config.yaml
n_layer: 23
d_model: 160
n_head: 2
n_kv_head: 2
head_dim: 64
d_mlp: 960
vocab_size: 1542
activation: "relu"
norm: "layernorm"
norm_place: "pre"
norm_eps: 1e-05
positions: "learned"
qk_norm: false
attn_scale: 0.125
bias: "all"
tie_embeddings: true
parallel_block: false
init: "normal"
init_std_qkv: 0.0421
init_std_o: 0.00695
init_std_up: 0.0421
init_std_down: 0.00254
init_out_by_depth: true
optimizer: "muon_variant"
lr: 0.00763
lr_mult_o: 0.976
lr_mult_down: 1.5
beta1: 0.95
lr_head: 0.00671
grad_clip: 0.5
warmup_steps: 200
schedule: "wsd"
decay_fraction: 0.918
decay_shape: "pow"
final_lr_fraction: 0.05
batch_tokens: 32768
seq_len: 512
doc_mask: false
train_tokens: 191200000
steps: 5835
dataset: "wikipedia_en"
MLP neurons of a small language model. Each row is named by its layer, matrix (up: input weights) and neuron, and shows model dimensions 48-111. Each number is 128 + 32 x the weight over its row's rms, rounded and kept within 0 to 255.
A block is one neuron, or neurons of one layer that tend to fire together. After each block is what it responds to, as a language model described it from the Wikipedia text at the highest values.

L20.up69 [138 139  96 172 160 125 109 119 122 115 154 172 132 152  98 126 122  92 134 132 113 157  59 159 112 180 170  85 154 112  93  74 105 181 169 156  99  59 134  82 130 169 139 163 134 134 109 135 112 114  99  97 145 132 101 118  84 106 174 182 136 121 153 110]
L20.up148 [101 115 150 171 102 121 151 125 109 129 113  88 143  99 114 105 155 101 157 126 180 160  99 155 143 153 130 131 119 105 143 108 145 115 107 100 146  72 123  89 116  74 201 100 173 167 117  68 150 101 125 176  62 124  98 151 138  85 122 148 137 123  93 153]
L20.up739 [143 206 171  87 124 101 162 119 134  97 116 116 110  81 107 178 120  76 134 139 121 113 111 162 161 161  97 170  86 118 118 137 173 136 154  83 124  93 101  95  95 133 112  94 158 124  30 129 154 156 140  82 165 195 156  94 139 120 112 174 132 133 154 105]
L20.up931 [ 68 140 105 163 133 116 158 107 126 140 164 173 141  94 116 121 158  86 128 144 100 107 103  91 157 125 130  80 112 127 127 148 109 138 137 128 150 129  76 155 106  64 167 136  85 169  86  90 153  98  92 133 144 138  93 119 113 125 137 123 139 118 132 114]
Description: Table row line breaks. Line breaks ending a row of a pipe-delimited Wikipedia table, right after the closing pipe, as in election results, sports rankings and episode lists; weakly, mid-word pieces in prose such as sit-u-ated and up-per.

L16.up40 [153 152 188 118 157 104  91  45  84 137  97 111 122 161 193 151  72 153 138 151 167 123 135 124 162  94  71  99 115 121 122  90 127 141 151  91 112 173 151 180 128 114 102 171 120 150 102 122 151 150 107 111 144 127 133 182 137 164 146 150 144 118 190 160]
L16.up268 [117 155 165  97 127 118 167 116 187 182  84 167 161 176 103 144 119 150 149 123 150  86 117 104 148 128  82 131  65 183  95 132  79 134 140 157 129 129 118 105 124  90 112 127 104 116 134 163 179 131 124  88 218 108  33 170  90 141 113  83 188  59 125 135]
L16.up348 [156  72 147 116 176 196 194  95  98 140 139 122  71 106 143 184 117 200 104 102 159 136 150 154  67 118 121 105 160 123 125  87 112 135 120 105 173 139  89 127 156  93 124 167  92 100 128 121 132 157 163 112 152 167 161 169 155 114 114  91  76  85  91 152]
L16.up383 [132 100  81  73 129 136 157  82 156 152 157 143 140 133 147  84 142 133 147 127 170  91 145 117 127 169 135 110  72  85 135  93 173 142 124 117 188 165 100  85 147 122 114 133 142 110 129 225 147 159 214 120 128 133 132 116  98 128  66 109  92  56 131 111]
L16.up406 [177 149 120 115 117 169 188  73 128  83 155 113 161 116  81 157 165 135 136 106 139 125 131 125 101 164 181 172  93 172 140 165  82 185 144 135 169 186 102 142 141  74 114 100 128 112 122 148 179 142 113 129  88 111 123 140 177 196 147 116 151  97 156 125]
L16.up790 [112 133 149 121 150 142 117 129 140 133 130 151 179 140 121 142  88  96 104 142 119 134 125 151  93 103 197 141 116 172 140 132 143 109  69 134 139 123 111  96 114  83 115 131 113 109 125 127 189 136  99 127 202 104  82  73 113  83 120 128 109 123 157  96]
L16.up851 [140 157 119 152 116 154 121  92  22 157 124 128 142  50 102 102  91 131  96 157 165 165  66 186 108 121  93 181 182 104 135 132  92 139 137 146 132 120  75 130 136 144 132 105 166 177 158 149 105 121 128 136  98 141 140 155 128 128  86 100 154 163 113 176]
L16.up884 [186 150 117 123 132 141  78 107 120  98 128 129  89 143 165 157  91 131  84 117 135  96 166 146 115 157 168 101 162 198 100 125 107 130 124  94 132 165  53 148 121 132 143 104 109 149 128  92 163 232 155 134 131 210 188  94 109 120 108  82 129 162 119 100]
Description: Proper-noun initial fragments. Word-start pieces, usually a lone capital letter, beginning a place or person name split into pieces, as in P(alestine), L(aos), M(uret).

L20.up71 [123 143 110 135 166 167 111 163  82 165 195 120 127  99 185 133  97 132  90 104 126 135 106  75 112 130 156 131 129 122 108  86  98 167 149 168 168 162  76 106 104  93 101 127 127 187 137 121 127 138 178 169 148 100 118 167 187 106  93  75  85 138 131 126]
L20.up562 [ 78 137 154 119  73 103  58 114 105 109 101 170 110  95  86 153 114 153 146 110  70 143  52 139 121 137 112  85 120 146 138 129  72 121  88 141 169 140 169 103 141 115 109 154  69 152 102  91  93 200 149 109 176  87 113  93 112  95 124 141  82 143 150 120]
L20.up662 [175 117 150 116  92 101 164 151 134 125  83 143 133 144  58 189 130 125 115 133 119 191 107 144 144  97 177 120 146 102 108 128  83  76 152 146  97 128 131 151 163 128 188 118 135 181  57 100 164 178 102  97 154  28 139 146 135 135 145  74 109 109 124 110]
L20.up927 [143 104 127 102 101  82 100 106 151 136 128 144 178 143 142 121 194  82 151 152 151  87 150 102 173 130  89  79 120  99  90 135 132  84 101 110 218  92 181  95 111 135 125 128 179 114 158 143 143 125 170 102 111 131 152 123 186 109 161  63 120 109 130 148]
Description: Preposition "in" token. The token "in"/"In", mostly the preposition before dates, places or phrases (in 1995, in Munich), also word-initial in- as in introduced, insights.

L16.up64 [121 114 114  81 128  59  85 109  48  84 139 184 174 150 117 102 154 147 166 133 109  97 159 147 156 106 137 121 130 167 129 144  95  88 132 138 176 186 147 170 129 133 110 134  93 163 150 102 139 132  64  75 181 138 131 100 116 147 148 123 108  56 104 156]
L16.up71 [ 77 123 106  88 134 103 173 107 117 191 175 128 157 163 130 178 104 160 104 124 115 117  97 127 130 101  85 103 128  99 105 156 114 150 109  98 104 127 171  95 111 189 110 104 103 139 118 141 110 124 129 150 103 118 118  76 101 145  75 146 121 128  85 180]
L16.up161 [141 149 201 100 113 200 104  79 154 120 116 138 134  89 117 151 135 140 129 113 180 173 123 104 138 102 140 204 134 170  66 163 107 100  84 146 143 133 141 133 158 113 154 166  91 113 133 134 110  88  83  87  93 118 184 151 104 115 129 113 148 140 113 124]
L16.up337 [151 125 128 107 109  87 121 128 115 148 157 107 135 127 106 110  72 137 148 128  90 210 191 140 121  87  97 124 107 167 172 167 145 115 123  71 169  67 184  79 107  93 142 136 167 126  54 194 120 104 104 128  94  86  52 168  81 127 134 138 162 134  65 173]
L16.up354 [151  80 125 104 152 172 163 110 100 128  93 143 149 134 110 144 108 181 136 130 142 130 116 108 163 130 105  75 138  75 112  82 129 113 149  96 154  90 120 108 135 121 133 126 138 171 111 125 155 127 121 110 173 166  25 126 118 134  85 101 171 105 143 117]
L16.up669 [102  95 136 137 124 124 147 146 117 120 111 182 161 136 131 181 171 158  89 123 118 133 164 117  77 120 147 168 124 122 101 141  85 120  95 165 143 162 149 177 119  86 116  95 155 112 126 179 181 141  67 106 123 115 134 127  32 153 130 139  96 106 136 114]
L16.up712 [138 192 134 189 168 145 161  97  94 131 181 122  99 158 173 196 145 145  92 112 121 162 108 110  99 131 177 113 115 131  90 190  90 133 127 158  76 149 135 106 105 108 138 165 134 160  77 168 148 102 120 137 123  68 151 115  74 118 185 116 133  90 109 113]
L16.up829 [169  86 123 116 122 121 149 149 139 171  75 114 132 141 121 159 111 136 132 188  97 111 108  89 175 198  98  64 155 107 169 166  58 112 131 103 111  93 171 113 110 140 188 100 103 153 110 125 132 105 146 108 165 124 107 116 150 172 162 112 130  90 108 159]
Description: Section break after lists. Blank-line newlines ending an infobox bullet list or table, just before a new heading, e.g. "= Barbara", "== Personnel ==", "Career history".

L16.up111 [110 117 130 126  98 163 111 132 115 118 106 139  93 181  78 161  67 111 117 174 121 174 131 122 121 184 100  80 132  78 134 163  87  93 121 118 137 121 112 125 193  90 151 123 129 159 120 152 126 171 115 148 164 132 161 137  75  97 120 103 119 113  67 145]
L16.up142 [145 145 138 119 119 121 157 113 108 116 130  92 119  97 145 152 102 115  98 187 104 155 185 127 163  86 168 110 104  95 153 130  48  99  98 158  67  98  78 195 155 165  95 125 169 159  94 118 121 174  60  93  70 176  87 103 129 149 150 131 116  95 135  97]
L16.up352 [163  74 100 107  97 105  44 144  99 132  96 102 139 114 141 129 108 127 128 127 187 197 152 127 159 152 156  91 135  50 106 109 188  71 131 110  83  85 129 107  93 112 158 152 135 131  99  83 136 133  93  85  93 133  50 111  63  82 114 187 119 129 132 127]
L16.up387 [182  88 135 149 119 169 141 113 126 170  88 146 137 167  90 174  71 178 125 163 190 170  68  64 155  90 111  43 109 145  97 151 111 142 130 157  80 122  77 149 139  89 110  80 109 144 151 133  77 115 114 164 108 143 163 138 122 121 140 122 143 145 130 131]
L16.up402 [148 182 127 143 135 159 103 157  64 131 146 143 116 125  79  91  95 123 140  96  96 126 108 161 106  88 174 103 188 102 108 176 153  72 150   9 141 126  82 151 131 150 159 169 131 157 103 136 194 158 126 179 134 169 110 107  73 108 145  90 135 142 151 164]
L16.up413 [207  98 148  93  96 131 130 130 162 167 163  62  81 184 157 161 125 140 101 150 115 134 126  94 148 161 154  89  71 116 146 130 129 134 134  88  45 102  92 177 105 142 145  97 155  77  70  56 166 154  94 120 121 133 122 198 145 122 139  67 226 136 115 176]
L16.up782 [160 155 167 145 128 159 137 160 139 160 123  72 112 107 173 105 105  99 120 132 130 182 133 127 119 152 121 154 172 110  96  96  84 146 115  92  96  81 101  90 153 194 163 149 162 153 118 144 191 108 130 100 116  85  65 116 145 159 184 100  87  79 132 176]
L16.up916 [122 110  96 116 127 179 146  83 142 168  93 124 131 131 171 125 156  56 142 119 195 120 169 152  70  76  92 107 144  92 107  46 189 185 112 153 119 108 123 167 105 173 167 145 120 129  83 106 104  79 134 101 142 139  93 161  72 105  68  80 140 148 115 102]
Description: Paragraph-break newline. The second newline of a blank line between Wikipedia paragraphs, just before a new paragraph or a heading such as ==Members== or ==Authorship==.

L20.up0 [134 134 141 125 157 118 118 149 126 176  82  82 129 150 126  98 131 113 149 124 110 191 129 132 183  91 151 128 124 152  98 130  94 116  55 128  99 107 103 102 108 110 140  76 109 129  86  87 122  66 122 112 171 155 109 119 100 110  92 119  81 134  64 148]
L20.up125 [144 102  60 116 154 151  79 110 135 134 130 126  94 121 143 104  90 132 121 163 154 139 161  89 119 167 176 149 146  82 144 143 156 146 129 150 149  91 151 118 108 179 103  88  89  99 158  97  84 119 112  78 119 124  93 135 101  80 136 104 166 138 111  72]
L20.up151 [104 138 113 160 131 183 133 123  60 115 199 103 145 166 138 133 125  73 117 125 137 159 125 126 186 117 158 121 133  82 116 121 104 154 149 133 117 110 107 114 109  94 147 141 130  97 180 128 108 136 109 110 120 119 137 170 150 172 124 115 165 138 153 131]
L20.up924 [102 144  64 152 125 150  77 134 128 134  97 122 148 109 113 116  93  94 136  95 195 162 187 175 174 115 145  82 120 114 117 153 112 117 134 157 126  43 170 159 131 133  95 103  82 134 109  52  94 118 150 148 159 171 140  91 134 108 150 124 155 114 154 173]
Description: Line breaks between blocks. Newline tokens that end a table row (after a closing pipe) or follow a section heading or paragraph, e.g. before "| 1 |", "==Iran==", "The".

L3.up283 [ 99 110  99 111  94 166 140 139 120 134  88 142 134 162 164 174 121  82  95 150 143 163 116  66 119 156 133 118 160  61 101 134 130 131  91 142 109  95 131 137 131 156 150 131 131  97 169 103 165 150 107 143 138 123 116  89 115 100 143 120 170 160 143 105]
L3.up900 [ 90 139 127 134  92 115 119 141  56  99 114 103 113 140 116 175 147 145 147 137 115 174 131  83  69 105 118 143 120  96 134 119 171 132 131 133 138 157 133 157 153 155 124 120 149 118 159  61  96  99 169 169 150  89 152  92 143 106  97  32 139 107 186 137]
Description: Coordinate digits, structure tokens. Digits inside degree–minute–second coordinates (e.g. 95°23′, 151°12′), plus section-heading word pieces (L-ife, E-arly), "sy" of system, and one/two.

L3.up591 [163 159 120 126 137 173 136 127  81 170 120 165  84 101 205 130 175 114 124 175  96 178 111  86  93 114 116 117  31 129  88 123  78 122 133  91 113 128  88 172 112 158 171 100 101 129 182 183  90 122 122 144 186 136 131 125 118 155 143 140 137  56 116 119]
L3.up735 [139 114 104 100 102 128 153 153  83 117 104 183  96 109 145 147 120 159 164 140  89  71 119 124 139 158 109 123  88 119 155 153 157 174 132  66 124  83 110 112 149 153  78 100 106  79 100  99 145 147 189 150 142 191 178 107 168 139 161  74 124 134 159  62]
Description: Wikipedia heading markup. Opening == or === of section headings at line start, and the line break after a "= Title =" article title; also "cons" in considered/consume.

L3.up121 [161  97 122 145 115 117 103 135 135 110 166 155  89 145  81 164 129 138  85 108  63 129 143 117 138 148 128 130 161  60  96 155 101  93 144 145 107 141  76 101 181 122  84 138 127 162 138 112 156 114 129 196  90 195 132 124  69 118 149 132 140  93 142 126]
L3.up233 [139 108 132 132 101 190 143 129 119  95 139 133 126 152 183 137  76 132  85 129 190 120  94  55 123 143 135 180 155 124 123 152  69 139 132 130 144  67 153 156 150 168 112  85 147 122 145 125 143 100  76 147 125 115 156 177 120 126 109  62 131 128 154 117]
Description: Line and block openers. First token of a new line or paragraph, such as an opening quote, a bullet-list space, a === heading or a table pipe, plus split word starts (w-ell, m-ember).

L20.up139 [101 123  99 123  66 161 104 178 100 157 163  99 195 161 166 153 114 106 103 172 170 183  82 127 149 156 123 110 102 114  83 126 119 150 134 149 100 128 142 152  95  92 121 115 135 149  75 160 167 142 163 142 130 124  96 138 125 131 173  94 138 100  85 154]
L20.up298 [133 109 147 107  91 103 102 139  91 172 155  90  72  81 211 160 111 166  92 116 110 165  95 145 141 125 103 129 130 141 144  55  81 103 104 172  64 135 144 114 160 123 123 153 122 118 109 160 179 179 122 120 143  96  86 171 124 110 114 103 105 103 145  64]
L20.up581 [122 153 141 102  97 166 157 109  89 145 148 124 106 152 165  99 180  78 107 153 183 124 123 142 178 129 205  81 149  95 151 188 159  98 126 109 143  96 176 154 100 105  95 120 150  75 150 207 153  85 106 126 139 146  93  75  76 129 109 135  91 151 134 151]
L20.up614 [136  93 163 109 137 137 129  57 144 173 117  95  92 157 110 135 143 144 150 103 114 112 139 164 131  70 117 115 111 115 177 151 100 116  90  93  75 130 138 114 113 108 123  95 109  91 118 155  93 128 104 182 146 114 113 158  94 156 199  93 120 105  87  83]
Description: Paragraph-break newlines. The second newline of a blank line between Wikipedia paragraphs, just before the next paragraph or a == section heading ==; weakly, mid-name tokens in tables like Gaylen-Petty.

L20.up611 [ 75 136 173 119  80 149 108 136 129 147 153 144 130 126 133 126 113 123 123 173 151 126  79 109 127 106 129 122 164 151 175 112  72 117 134 160 130 113  64 132 147 141 142 152 108  85 109 153 117 174 150 128 223 100 124 142 165 142 116  85  76 102 104 137]
L20.up681 [129  55 140 130 119 108  50 128  94  90  89  73 151 121  95 160 138  59 178 140 200 171 136 185 144 108 172 177 108 207  84 140 112 142  61 132 155 111  85 143 105 125 153 107 121 137  80 123 190  80 176 128 108 110 135 126  84  78  87 155 187 138 112 125]
L20.up701 [196 155 120  74 122  87  84  79  89 189  98 154  99  76 167 174  95 107 109 127  66 144 214 175 156  63 153 116 113 115 119 111 148 150 130 152 149  86 110 119  66 169 128 110 170 151 103 102 141 139 127 101 167 153  72 161 139 129 147 145  77  24 139  99]
L20.up799 [129 170 156  96  91 175 162  91 143 126 106 125 145 143  83 188 140 132 107 131 150 134  83 131 164 145 147  89 180 119 171 137 133 107 113 115 134 119 137 152  96  93 181  99 111 133 148 125 168 142 153 153 191 121  66 129 113 160 175  32 148 111  84 120]
Description: Sentence-initial and locative "in". "In" opening a new sentence or paragraph, mostly before dates (In 2007, In March 2023); also "in" before a place name (Club Nokia in Los Angeles).

L3.up848 [104  99 133 145 158 125  94 135  51 118 122 116 212 121 172 182 113 110  61 179 140 119 101 135 125 195 121 167 149 138 152 111  65 142  81 102 145 116 161 100 169 153 125 108 148  48 177 145 142 151 145 120 128  68 161 127 161  68 160 132  62  75  88 141]
L3.up891 [ 58 112 142 105 151 168 152  93 113 117 121  61 162  84 139 123 130 141 172  84 159 159 126 108 123 136 166 169  87 116 161 136 135 127  32 119 177 150 131 155 103 166 138 113 103  84 165 131 100 145 106  90 125 162 103 177 139 153 201 123 100  86 105 100]
Description: Letter m word piece. Split-off "m" or "M" tokens that begin or continue a word, mostly after numbers or $ (m-illion, 400 m, 6 m tall, p.m.), also ad-m-inistrative, M-arch.

L20.up468 [ 78 171 152  60  99 100 195 143  83 187 172 137 124 128 112 140 123 136 145  94 164 126 101  91 151 139 172 156  70 157 189 102 156 164 151 174 142  83 120 112 107 151 132 115  56 131  91 150 141 131  88 128 106  74  92 104 126 123  93  92 140 112  63 138]
L20.up480 [110  80 100  92 181 116 191  84  73 164 138 161 151 147  99 180 100 102 128 160 112 134  86  96 116 115 182 170 116 126 145 120 118 131 173 224 128 116  65 154  66 166 161 120  95 150 117 113 131  95 155 162 134 150 165 125 148 141 115 105  85 168 110 150]
L20.up789 [146 129 113  55 189 119  90  96 138 120 105 161 123 168  91 128 162 126  94 146 102 133 152 180 102 191 135  82  70 142  55 171 145 152 107 168 135 105 148  47 122 182 103 114 139 111 150 164 115 149  84 160 131 136  74 154 186 138 148  75 162 126  89 155]
L20.up819 [ 91  99 100  90 141 129 149 171  82 112 173 105 108 106  59 133 133 162  92 123 190 104 152 128 121 112 108 153  89 201 128  76 144 147  95  98 216 110 117 113 145 147 178 132 115 167 113 102 142 148 114 141 130 162 118 153  98 134 114  55 166 128 116  84]
Description: Initial capital of names. The first letter or piece of a proper name, mostly S or M, as in San/Santiago, Maxentius, Mesa, Red Sox, Madison Square.

L20.up120 [110  83 148  79 174  85 113 126 146 116 137 116 125 107 156 160 126  77 100 118 150 149 103 122 108  88  92 102 126  98  82 150 104 207 107 104 153 178  71 116 150  89 180 156 138 123 190 114 110  93 130 113 149 171 110 131 131 170 180 168 104 143  82 107]
L20.up556 [133 133 161 111 136  85 136 129  86  98 118 118 103 145 117 102 119 108  98 123 142 205 140 101 148 117 102 178 125  82  74 151 166 111 114 116  82 111 103 138 150  87 145 117 111 140 164  53 147 111 112  79 132 114  80 102  69 146 137 128 116 106 121 156]
L20.up755 [123 163 159 135 127  84 129 145 124 118 147 125  85  75 132 201 151  71 223 106 182 177 100 102 119 160 135  65 138  97  93  99 126 175 221 116 206 134 126 126 129 122 176 101 131  96 137 127 114  60 120 127 148 158 103 113 125 125 114 131  67 154 185 147]
L20.up880 [121 151 165 134 134 158 141 103 116 198  91 119 208 133 123  76 122  92 116 138 114 137 166 131  80 207 180 118  55 169 116  84 118 140 162 156 143 128  86 140 148 151 128  99  94  85 130 109 150 165 162 128  69 166 120  91 142 136 113 117  82 161 119 115]
Description: Word-initial "a" token. The token " a" at word start, both as the article (placed a bid, as a metric) and as the first piece of split words (ambushed, auditions, away, amounting).

L3.up105 [120 107 177 104 150 112 194 114 155 112 106 166 127 150 170 213 103  95 109 142 116  75 110 183 146 131 116 113 141 108 118 110 150 200 135 134 174 186 127 151 140 144 124 117  76 166 152 130 130 127 166 135 137 146  92 255 135 134 139 124 146 127  92 152]
L3.up756 [137  58 166 111 138 153  73 108  84 139 160 206 110 149 134 184  80 122  99 124 150 121 167 110 177 171 152 167 133 118 170 158 162 137 177 147 115 113 122  68 100 117 148  98 110 147 108 126 147 132 111 111 165  96 161 167 153 162 141 191 110  86 108 129]
Description: "In" token and prefix. Fires on "in"/"In" as a preposition (died in, built in stone) or word start (inequality, International), and on inches and month names in dates.

L16.up126 [110  82 162 109 150  97 104 164 133  98 141 172 133 140  99 139  99  76 122  37 178 134 127  91 146 105  78 132 144 134  64 157 183 110 151 158 150 139  92 113 113 110 134 170  81  88 141 153 144 123 144 123 140 125 125 110 181  84  54 127  94 105  98 187]
L16.up368 [131  92 162 101  87 155  93 189 176 147 215 123 123 134 157 178 162 123 175 103 149 124 138 132 100 119 166  86 139  95 131  71 160 128 137  72 174 113 115  51 104  88 202 140 148 117  68  94 144 134  99 162  81  93 102 121 126 134 153 158 149 158 121 138]
L16.up419 [164 134  88 174 117 124 104 145 147 133  93 147 139 164 149 133 194 118 113 119 164 131 172 133 125 133 131  24  74 141 101  85 131 120 139 148 129 114  68 142 153 102 142 131 157 135 127 186 139 194 143  66 103 140 138 134 163 197 133 103 150 155 113 181]
L16.up546 [ 65 209 165  94  93 168 101 185 132 153 190  83 102  78  99 176  93 103 114  80 133 137  94  97 138 159 135 155 174 132 130 196  79 126 112 114 157 120 132 109  86 125 133 124  58 196 170 168 167  94 118 162 185 175  89  84 127 144 146  95 135 125 107 137]
L16.up652 [159 120  98 105 151 124  96 132 152 179 187 133 164 121  83 134 109 151 111 128  88 123 112 106 177 112  98  15 180  93 131 178  88 101 118 153 163  99  72 233 172  97  83  84 169 130 113 170 144  96  97 112 127 138 132  98 111 187  83 174 165 150 118 175]
L16.up833 [142  97 106 123  83 128 108 119 112 158 109 141 125 184  87 125 106 116 159  49 151 106 121  78 145 172  38 104 151 100 180 114  66 151 116  82  95 157 148 174  61 166 119 119 122 125 147 182  92 113 131 136 154 141 129  77 151 127 169 169 113 133 129 186]
L16.up883 [148 132 179 116  78 177  77  66 177  88 114 112 199 201 118 146 149 111  59 118 120 199 120 182 143 165  72 123 116  93 113 136 121 131 180 193  90 178 124 143 135 158 149 152 141 147 137 169 121 172 151 121  37  69 131 122  90 154 139 128 174  94 122 200]
L16.up952 [135  95 105 155  65 127 113  73 156 130 130 145 155 102 147 142  96 167 149  73  85 131 172 134 122 192 161 107 189 113  93  81 121 101  52 145 106 124  89 129  99 126 150 150  52 164 108 196 139 188 161 114 104 109 101 100 146 137 113 150 177  79 134 199]
Description: Mid-word fragments, possessive apostrophes. Middle pieces of multi-token words, above all the c in Coun-c-il, plus inv-est-igation and Instit-ut-e, also possessive apostrophes and line breaks ending table rows.

L16.up44 [130 124 125 136 107 113  68 115 131 141 123 109 185 160 161 106 112  88 120  91 170 132 183  69 106  90 172  95  59 122  83 128 153 190 121  96 114 138 112 119  55 128 138  75 112 150 155 131  62  72 102 154 126 200 159 177 168 116 141 120  87 136 153 125]
L16.up138 [172 145  85 135 166 151 145 155 140 122 202 102 168 140 156 134 122 116  90  88 127 174 128 146 146 151 206 122  82  96  37 119  96 134 118  49 128  87 106 110 105 140 159  72 118  73 129 149  92  69 118 131 123 187 119 114 141 150 114 125 115 172 113 117]
L16.up300 [141 160 104 109 183 129 132 156 127 133 117 149 133 172 150 160  85 124 109 131 114 197 151 175 189 171 132  75 117 141  97  91 109  89 131 129 128 158 103 136  82 131 127 166 102 110  65 131 134 134 102  96 218 124  99  81 108 135  98 154 156 145 136 107]
L16.up361 [163 181 169 118 159 120 106 119 124 129  84 153  89 119 143 103 117 171 151 144 134 183 114 121 131 135 123 159  72  99  57 134 107 103  96 151  86 127 150 110  83 113 129  85  72 134  96  75  99 120 123 137 118 170 146 152 118 165 164 116 116 103  99 155]
L16.up439 [153 185 133  96 153 183  97 127 115 187 140  87  67 100 116 111 115 121 113  95 151 155 124 144 100 174 157  47  96 146  62 191 116 146  72  78  84  90  96 145 134 155 119 127 121 139 147 130 105 139 104 132 128  57 152  96 199 148 112 192 138 129 141 138]
L16.up535 [135 136 138 207 124 136 153 119 112 110 102  51 149 129 119 149  95 106 153 123 164 114 137 124  96 139 107 152 135 117  75 120 110  37  74 159  76 140 138 122 110  95 119 114  83  89 154 186 122 165 164 128 104 145 146 109 104 115 159 125  88 114 144 133]
L16.up592 [161 140 126 175 151 127 141 114 109 172 129 105 176 133  78  56 155 101 175 119 208 106 152 125  53 107 187 106  64 159  96 124 102 176 160  92 108  67 109  87 118 133 128 175 150 146 131 130 102 165 104 120 107 168  99 102 107  84 134 183 141 175 103 167]
L16.up835 [184 118  73 100 111 114 161 134 123 150 104 139 164 171 184 123 112  86  90 159 110 148 125 164 155  88 104  90  64  81 142  90 105 208  93 107 113  49  77 182 151 155 144 103 141 135 123 158 141 112 133 134 108 147 173 148  96 167 100 167  82 101 124 129]
Description: Ordinal "first" and word fragments. Mostly "first" in "was/became the first …" achievement statements, plus mid-word pieces after a short prefix, such as Ab-u, S-er-gio, c-over-age.

L3.up296 [ 94  76 167 157 130 133  87 181 123 133 126 152 105 115 107  96 121 179 136  71 178 127 160 129 132  95 184 129  88 127  88 124  58 140 131 182 156  87 115 106 186 137 125 140  99 152 129  89  95 129  80 192 118 155  94 115  93  93 166  99 169 139 136 138]
L3.up596 [124 117 151 123  70 122  88 127 149 149 151  86 117 148 143 173 139 122 109 136 151 120  94 104 151 116 150 132 112 135 134 120 112 121 178 128 169 118  90  57 150 133  96 106 152 124 108 115 109 162  94 128 127 145  91 225  87 158 152  98 118 136 146 111]
Description: Sentence-initial first word. First word of a new sentence or paragraph after a period or line break, especially In, The, For, A, as in "In 1977".

L16.up128 [160 118 147 146 111 126 149 143  97 128  47 105 168 104 158 142 124 122 128 129 140 128  95 137 104 134  85  93 117  76 126  74 115 149 151  93 110 128 148  90 119 115 131 153 196 166 149 114 125 164 135 125 169  70  84  90 138 144 124 138  87 145 178 185]
L16.up185 [ 97 100 124 140 102 108  57  98 109  81 119  91 160 145  94 152 110 150 173 132 145 123 139 157 119 190 126  85  76 186 118 171 134 122 124 148 183  45 135 124 123 121 153 187 130 131 133  96 136 149 125  91 145 119 146  91 177 129 155 134 116 175 152 190]
L16.up260 [174 155  84 123 121 128 114  88 139  93 138 148 108 121 144 102 129 170 112  88 125  59 111  69 122 140 169 137 131 138  82 138 173 171 135 149 141 123 144 133  97 130  80 127 117 141 111 102 149  76 186 125 161 104 119 164 112 153 140 130 131 125 121 114]
L16.up345 [140 154 157  87 142 120 121 166 149  95 125 102 117 167 127  44 128 158  23 125 188 175 140 128 117 122  82 137 106 139 152 154 121 107 140 136 141 104  76 111 149 110 152 143 106 126  90 148 112 115 141 173 151 121  98 167  83 172 113 142  94 146 118 134]
L16.up541 [155 158 154 132 134 111  69 112 145 110 101 191 109 202 113 135  98 172  90 117 121 133 110 113 124 130 105 186  98 157  99 128 123 159 171 162 151 153  62 146 142 139 176  79 186 144 138  33 185 100 132  54 109 143 129  94 127  99 113 116 133 137 159 162]
L16.up903 [ 89 176 149 131 162 182  99 179 138 169 108  75  87 110 123 115 101 102  45  58 125  80  70 127  98 185 158 123 101 109 111 158 143 176 168 139 141 145  99 176 108 132 177  97 162 132 130 103 141 108 168 174 148  82 140 133 182 122  99 161 175 142 131 163]
L16.up935 [103 161 132 173  56  23  92 123 115  91 102 114 131 141 167 179 104 165 123 109 157 159 115 100 174 160  64 110 130 136  82 127 129 116 125 145 110 160 148 116 141 167 114 128  86 146  98 127 102 169 154 178 132 117 135 121 161 119 125  80 160 161 150 159]
L16.up945 [ 47 131 123  69 143 144 122 155  85 163 165 137 120 105 179 133 137 142  91 147 123 133  86 156 137 124 115  92  84 144  66 150 108 123 166 128 159 108 116 123 121 123 158  99 186 117 139 110 151 162 144 114 127  93 110 202 189 147 116 108 174  87 137 176]
Description: The token "in". The token " in" as a preposition of place or time (in Baku, in August) or a word-start (intact, intimidate, involved).